Weights of a small transformer language model.
Size: width 160, MLP 192 SwiGLU, 4.37M parameters.
Architecture: rotary positions, untied embeddings.
Training: a variant of Muon for these matrices, 9370 steps.
MLP neurons of a small language model. Each row is named by its layer, matrix (gate and up: input weights) and neuron, and shows model dimensions 32-159. Each number is 128 + 24 x the weight over its row's rms, rounded and kept within 0 to 255. Numbers have three digits each. A neuron's up and down rows have the sign that makes its largest values positive.
Before each neuron's rows, "fires on" lists the tokens most often at its 100 highest values on Wikipedia text that the model never trained on.

fires on: "-", " (", "/", "–", "s"
L4.gate6:116081111141155137135135130127122135096126136136141125113167132146128173075154125132127123109156176133117149120171101120136144123163157107136159113109133155121077150111131133132141154108138117143108098085115086114161145136099127123102118169127124081129196111137155154133097104130145161121136145120131111140166091131141098105144170155136139169149092143111161120088131120100156137143173
L4.up6:179109123110107117141098117162137168107144100113195120118100145114120116101137118127134133108146136163113169159093062150162139085144101126180137140123123146122120143128125130100069112139154126146102129132145097149125145126128111101154086127133135108141124135141160123135120133123138096139121161101103110113050120129128155105130113163134164155094104176159115102102097131130094116093128

fires on: "-", "s", " de", " of", "im", "t"
L4.gate48:118132115154164134109134108145099136136140123101118124125126115107126113156130147146153181128185135167114187137152093164140072115140120123100127120129106175108112151099135164120141148162103111134150115139107075139119127123156112105077081125174124146115126118152126116137072142119137121127102096143076172116110152146102105122161139110191098159164120124158119114088155105119119136105146
L4.up48:126137122167158121131129128140096146126157136159113113140101161114165120096135141158095122109121112114072134120092126106103104159132115115098155149152113123138071111141127128101109085132120132110120131156120120104104083142071146077143125132123124117145146071133200170138109156130150139106136117161105151140098160148078143120144123168141145123104106131129125159116151123051152108168157

fires on: ".", ")", ").", " |", ".\""
L4.gate33:129119178126090127145144133173156121124148136131114109151114142139136142110101069149133084124104104142107124148109140158132082148112162083144136145157146119117113104134127190123158153097119145168123140156089072090088147082118136079152173127121112126158128093143144147148127140137106132147125164151076107097165107116124113128096088123114120157121172161148142145101149139138133150109117
L4.up33:121110182125086144116164136115173079108166115088153098176119126166138122113098116120131119146065096137132116143115129167115122120102126129146127155134141131111133109135095164130170108103128111135100147169119111064086147103140093099140111120123109123175141135156150147129127093137112130150130129133090127103187124118102107101086139119102149117141158167145123121090141127090139108109125

fires on: " he", "He", "I", " she", "n", " He"
L4.gate106:139125130141125118103177137163108098092142116131119113130171134112106132114120129145125122142094114119109151158101111136095121166149148136087191125114076170105124116112097071139097139131130099120139101107137120129207187091090146113107125135169147090118107130082170139149150155089136116115143105161123101104137149141108102140130133116112098132133162124168110127136156136103128124125161
L4.up106:101120160174116124134142094149140137136126101144103111148148122107130124144157117121135148123150138115102103108111097160132111121152104135141142133078092104085109109115124104120095131097134122123142116173139178116126142108131164136118143112082048114082078084171099095152125167143132149157143126173082139130083129126131141114104146098100106120149155139131132101104133120141078146171128

fires on: ".", "\n"
L6.gate176:113105147178106141153169130101166131125140162122130152126100152114111115155125117190105107138108103134123093130107128169120122154152140127123170139126140123110131093132088142138163124128126133135116156135103115127088174122109113143087094130103146124118177177167125133159108132118080134130095109123096132097165131132114126081152119158089109171139128143110147131090110127117164161129145
L6.up176:150134143122097155123179079095135114154143132137119139148131154164151145143086112162091108121104094131147117155098137148094149119114164128137131109085135121123127107151117130166182125142129132161112135123112151122119159143134135123107105117098159113126165132155101134144138118185118147145119171099067092109148107149107149150122136120102148122154174166124121112107157106164166141118121

fires on: ".", ".\"", ")."
L3.gate176:096107192129119123119136154119151134095195073133153113150132131111147086124112114109121149139119083137089105136109116147124114193112132086137133130151162131137106136134117223134125113113163141150121159148084148109097137122133109123144134114124118130122154085162159123073131138111130126130138117135141109123152126139071109096128096117118128117176144163125131126077125106135150130126143
L3.up176:098109189149096101150125144162178097143162154150167120148137080139163122133094092131108107170125127125137129125112137121089116135127152107163163110101097123129144123155143121149155100112138130134126101165103098135125186096100089155178118099153094100136134138128094160135119089140089148156137117141130139116139137166171125123154145147128108122135170127095098163078130147119127099113107

fires on: " an", " he", " a"
L6.gate113:116144136145124088168129132148139078095125134152133120162100170130179149140146128141151142128115138122092100112110123122130130124117141122145128120156121110119095093109118104135121195131120117096152182148102125071158155166142143115118146141164139097129135121114142093142094145157141093118081133194118127119139139179128114110102106128139104095165094153135148134131130160163140134103140
L6.up113:113140113129119147187151145145113130085145130157145078157126153138134139088122112105137154134128132109123153101102117119158110140113187111082128131126137138106126125103085123143159159143144160124141097152107109088186121110117105095139141126129108108109167086140134075138087155094128167130159138140143089176127091146142113109135108104130143091129150137141125110125116087157134162142172

fires on: "\n", "."
L3.gate73:068114168122138134103144136118112072143147081104146157115124151150116104116131124133104136140115166160136097161130124181115090107123122122143123121160126140089097141138112179151128166071141138140100151150141108120141146156108088158131128109110126088119166127138164088095134163118093175170132102149145134122155139145103147117059150102142159163101158147130111133093136123113119158122109
L3.up73:120103155080116137104165129100163146153169127117119158094119162149146120123128084116115115138076156141137122160093117156104098124158114114162164141120133143087099136161114154173104117104132121139151141159114092095113127122122091156161059115145106129121152137126120117120135109125147110135116151150139062103176134171095135158110159097155112140161123102110087143124144147112110119095126

fires on: "s", " most", "a", "as", " a"
L4.gate141:085127119119128132140129098130113135115139181143129096141097124134154124115115133147142156200112138124093162141109151130135125113111126170162123081132130099110139122128111128123138169145117098180139140140117129125154127089127125125105148135147088102144149090151174145069116103158086135141075135112129127091111142109136140100168112117122111131139090155128116114160158169148141115111190
L4.up141:114114121107139115078136125134121168108101106141124087124100088141128152111112094102166138145109147161145116135085160159158171091137181131134097127152152136112137122133168136152139173126112086103133159128135131124101121115074142107132110154157124151160133117123133167106134085121090153166114119098091102096123114105152115131150097094131155135130108132162109079081177111131149151114173

fires on: " In", " At", " As"
L3.gate148:135137113128121112162127189124122103151156130144110172157092088088128160121126148114120136114133114138123123098139082117079162100105140170140117110144171126129110070162120141107173109144096100087107135122122132128120143117109136115134142121131111108134130098109142147141172173091134161097088156102127133149153112116139131107161139147119158123134100152136118127175125081112126121118132
L3.up148:162176138110139086140157152080118128145127144167170132145124157119117114219110147149102129117133108072125107125129139134114128091123090156151099107130122113088119121082141141137125142133102073132179133142092151084131086193125148107093159151115148155116134110125105125129100118136146108148114144177130122155119125083128141118128102159117134113119111161133185091153091137099109136113137